MLP neurons of a small language model. Each row is named by its layer, matrix (up: input weights) and neuron, and shows model dimensions 0-127. Each number is 50 + 15 x the weight over its row's rms, rounded and kept within 0 to 99.
Before each neuron's rows, "fires on" lists the tokens most often at its 100 highest values on Wikipedia text that the model never trained on. A number after a token or word is its count.

fires on: "r" 20, "at" 10, "end" 7, "l" 7, "in" 7
L2.up166:45 63 59 34 39 50 26 45 56 37 30 55 30 60 62 66 65 56 53 65 55 07 42 58 30 51 46 42 72 03 76 32 54 41 86 43 51 28 42 60 38 42 57 59 35 70 31 46 49 30 56 55 46 47 30 71 51 72 66 38 41 82 45 27 40 40 43 78 62 57 33 42 54 36 43 25 49 42 63 54 68 53 60 41 50 69 28 51 59 30 77 51 51 51 53 61 36 68 53 67 21 59 42 69 59 57 49 72 45 35 73 44 51 45 48 35 43 18 47 53 48 49 76 27 39 50 56 74

fires on: " out" 20, " “" 12, " re" 7, " there" 7, " under" 7
L2.up447:24 36 59 45 54 44 41 63 62 53 65 54 52 61 49 57 47 52 87 47 58 59 19 70 90 36 56 62 44 27 71 45 36 44 59 25 38 60 44 68 57 46 55 58 40 37 60 54 39 46 55 37 57 51 21 71 38 14 27 44 63 66 57 66 69 50 17 57 77 55 40 54 59 28 48 53 36 45 49 55 43 71 51 54 58 63 30 49 81 80 55 55 60 53 34 27 45 42 69 75 41 56 66 50 50 74 49 58 89 15 72 32 39 34 63 41 52 22 55 65 56 60 46 65 69 47 42 81

fires on: " m" 54, " M" 14, ", M" 9, "950" 7, "942" 4
L2.up150:57 56 56 52 76 49 48 58 52 48 56 36 52 68 27 84 33 41 56 62 72 42 48 60 60 69 59 57 46 41 36 40 62 45 26 52 33 39 62 27 36 73 65 59 41 26 65 27 39 31 41 33 55 58 54 30 61 20 76 80 51 47 46 34 44 61 48 54 85 53 40 49 54 55 57 76 55 56 64 56 54 43 43 48 67 35 41 56 63 75 40 10 60 83 50 50 33 49 58 39 49 54 72 43 46 64 54 49 76 41 69 64 27 67 40 39 67 49 49 22 55 59 28 70 45 29 30 60

fires on: "D" 13, " po" 12, " un" 11, "-d" 10, "I" 9
L5.up501:56 37 45 60 44 57 45 34 56 59 42 63 99 45 46 61 74 26 71 36 39 38 39 65 77 78 71 48 45 50 43 63 20 54 26 39 63 56 99 74 58 63 64 50 25 66 37 54 47 34 16 51 65 59 54 28 22 48 42 40 52 19 24 79 31 35 53 51 51 54 58 27 50 32 12 56 63 27 40 58 54 90 54 55 46 31 54 49 61 61 52 21 48 31 53 31 52 52 93 41 41 60 62 32 94 45 53 60 64 39 38 23 66 55 56 68 67 35 32 32 42 78 61 48 39 62 57 53

fires on: " not" 24, "en" 13, "n" 10, "'" 8, " and" 7
L5.up147:44 38 24 75 38 60 50 48 59 54 69 64 69 52 53 85 63 32 64 86 45 43 50 34 60 65 70 47 50 28 46 47 48 44 96 38 40 25 55 67 41 31 76 79 25 41 45 74 29 61 63 62 57 48 49 49 50 65 18 45 41 62 61 35 78 56 31 57 25 68 31 46 49 58 35 36 25 44 32 50 62 71 65 23 67 55 54 55 39 61 19 49 58 44 50 37 35 59 57 41 53 51 48 38 44 32 63 51 40 39 30 54 52 64 63 53 43 54 59 54 23 51 63 62 40 62 36 53

fires on: " that" 18, "es" 12, "s" 8, "ows" 7, "ells" 5
L2.up397:61 46 45 52 16 49 60 48 35 56 57 46 44 49 42 19 40 51 44 48 64 34 50 55 47 25 40 37 48 57 50 35 57 71 76 34 67 42 27 60 71 32 80 41 43 58 40 68 30 67 59 50 43 59 32 44 29 60 71 41 30 47 40 33 37 90 59 41 75 49 29 41 64 40 49 63 69 43 65 65 42 43 72 39 48 46 65 51 47 60 61 62 61 59 57 54 54 65 14 44 41 52 75 52 67 41 38 57 47 37 46 33 57 71 37 18 71 21 63 70 56 51 77 59 69 54 50 81

fires on: " N" 24, "n" 17, ", N" 11, " in N" 6, " Van" 4, " (N" 4
L2.up18:39 54 60 57 55 55 56 54 73 51 33 30 62 56 24 68 53 74 69 55 44 56 52 47 42 37 36 56 35 42 56 73 42 49 64 21 31 63 76 80 53 20 67 61 48 44 42 67 71 71 58 51 47 69 35 18 36 72 30 35 57 34 65 53 38 69 55 39 24 48 52 30 52 12 80 22 46 63 07 44 45 30 48 47 40 38 49 46 40 42 57 39 70 54 49 28 64 55 62 60 35 59 46 51 31 66 59 70 37 45 44 49 46 41 71 66 44 69 47 40 50 47 51 63 51 36 57 33

fires on: "ks" 17, "and" 14, "as" 12, "ry" 11, "ows" 5, "ock" 4
L2.up145:45 42 61 44 29 26 37 58 65 54 34 47 32 52 38 67 54 58 57 72 47 42 69 51 48 71 44 44 40 36 60 37 49 40 67 18 52 55 35 59 38 55 63 54 69 45 43 62 51 62 32 57 35 73 37 38 60 41 78 53 47 69 61 24 50 71 58 41 58 36 25 52 60 38 22 43 47 32 60 57 46 60 38 41 46 43 78 62 45 45 61 38 53 70 97 44 44 44 41 29 60 62 57 42 39 55 42 31 46 29 56 68 64 76 33 49 73 26 47 33 23 41 59 59 65 56 31 66

fires on: " area" 18, " Division" 10, "ue" 9, "ade" 8, " release" 7, "ations" 6
L3.up463:61 65 38 62 55 40 50 44 31 55 22 74 44 56 69 61 67 55 77 81 58 53 32 46 50 12 36 63 55 46 54 47 75 57 57 44 66 14 47 28 72 45 66 31 70 52 50 42 55 72 42 65 59 41 53 24 49 42 69 43 73 45 25 37 54 56 28 21 51 56 47 37 23 45 31 33 68 60 55 63 70 70 29 63 53 29 39 42 35 42 52 65 43 76 78 59 62 43 70 36 46 73 67 46 49 61 36 23 58 52 56 57 69 42 72 85 43 31 27 63 50 29 77 55 55 25 30 73

fires on: " $" 16, "(" 14, "; " 9, " ." 7, " ISBN " 5, "$" 5
L2.up70:66 42 50 39 46 47 37 73 59 84 68 29 51 43 18 60 32 60 62 44 56 76 61 57 68 48 79 56 69 61 44 56 26 19 55 21 47 48 54 52 43 73 48 40 26 51 68 42 53 45 40 49 54 53 48 57 16 44 51 42 73 60 69 42 28 66 33 65 31 44 43 25 52 66 17 63 32 49 43 75 30 62 56 66 58 64 49 56 74 45 43 46 37 63 31 56 42 34 68 54 59 64 63 57 66 57 45 52 47 48 67 84 60 67 57 37 34 55 60 48 29 56 73 57 52 34 57 46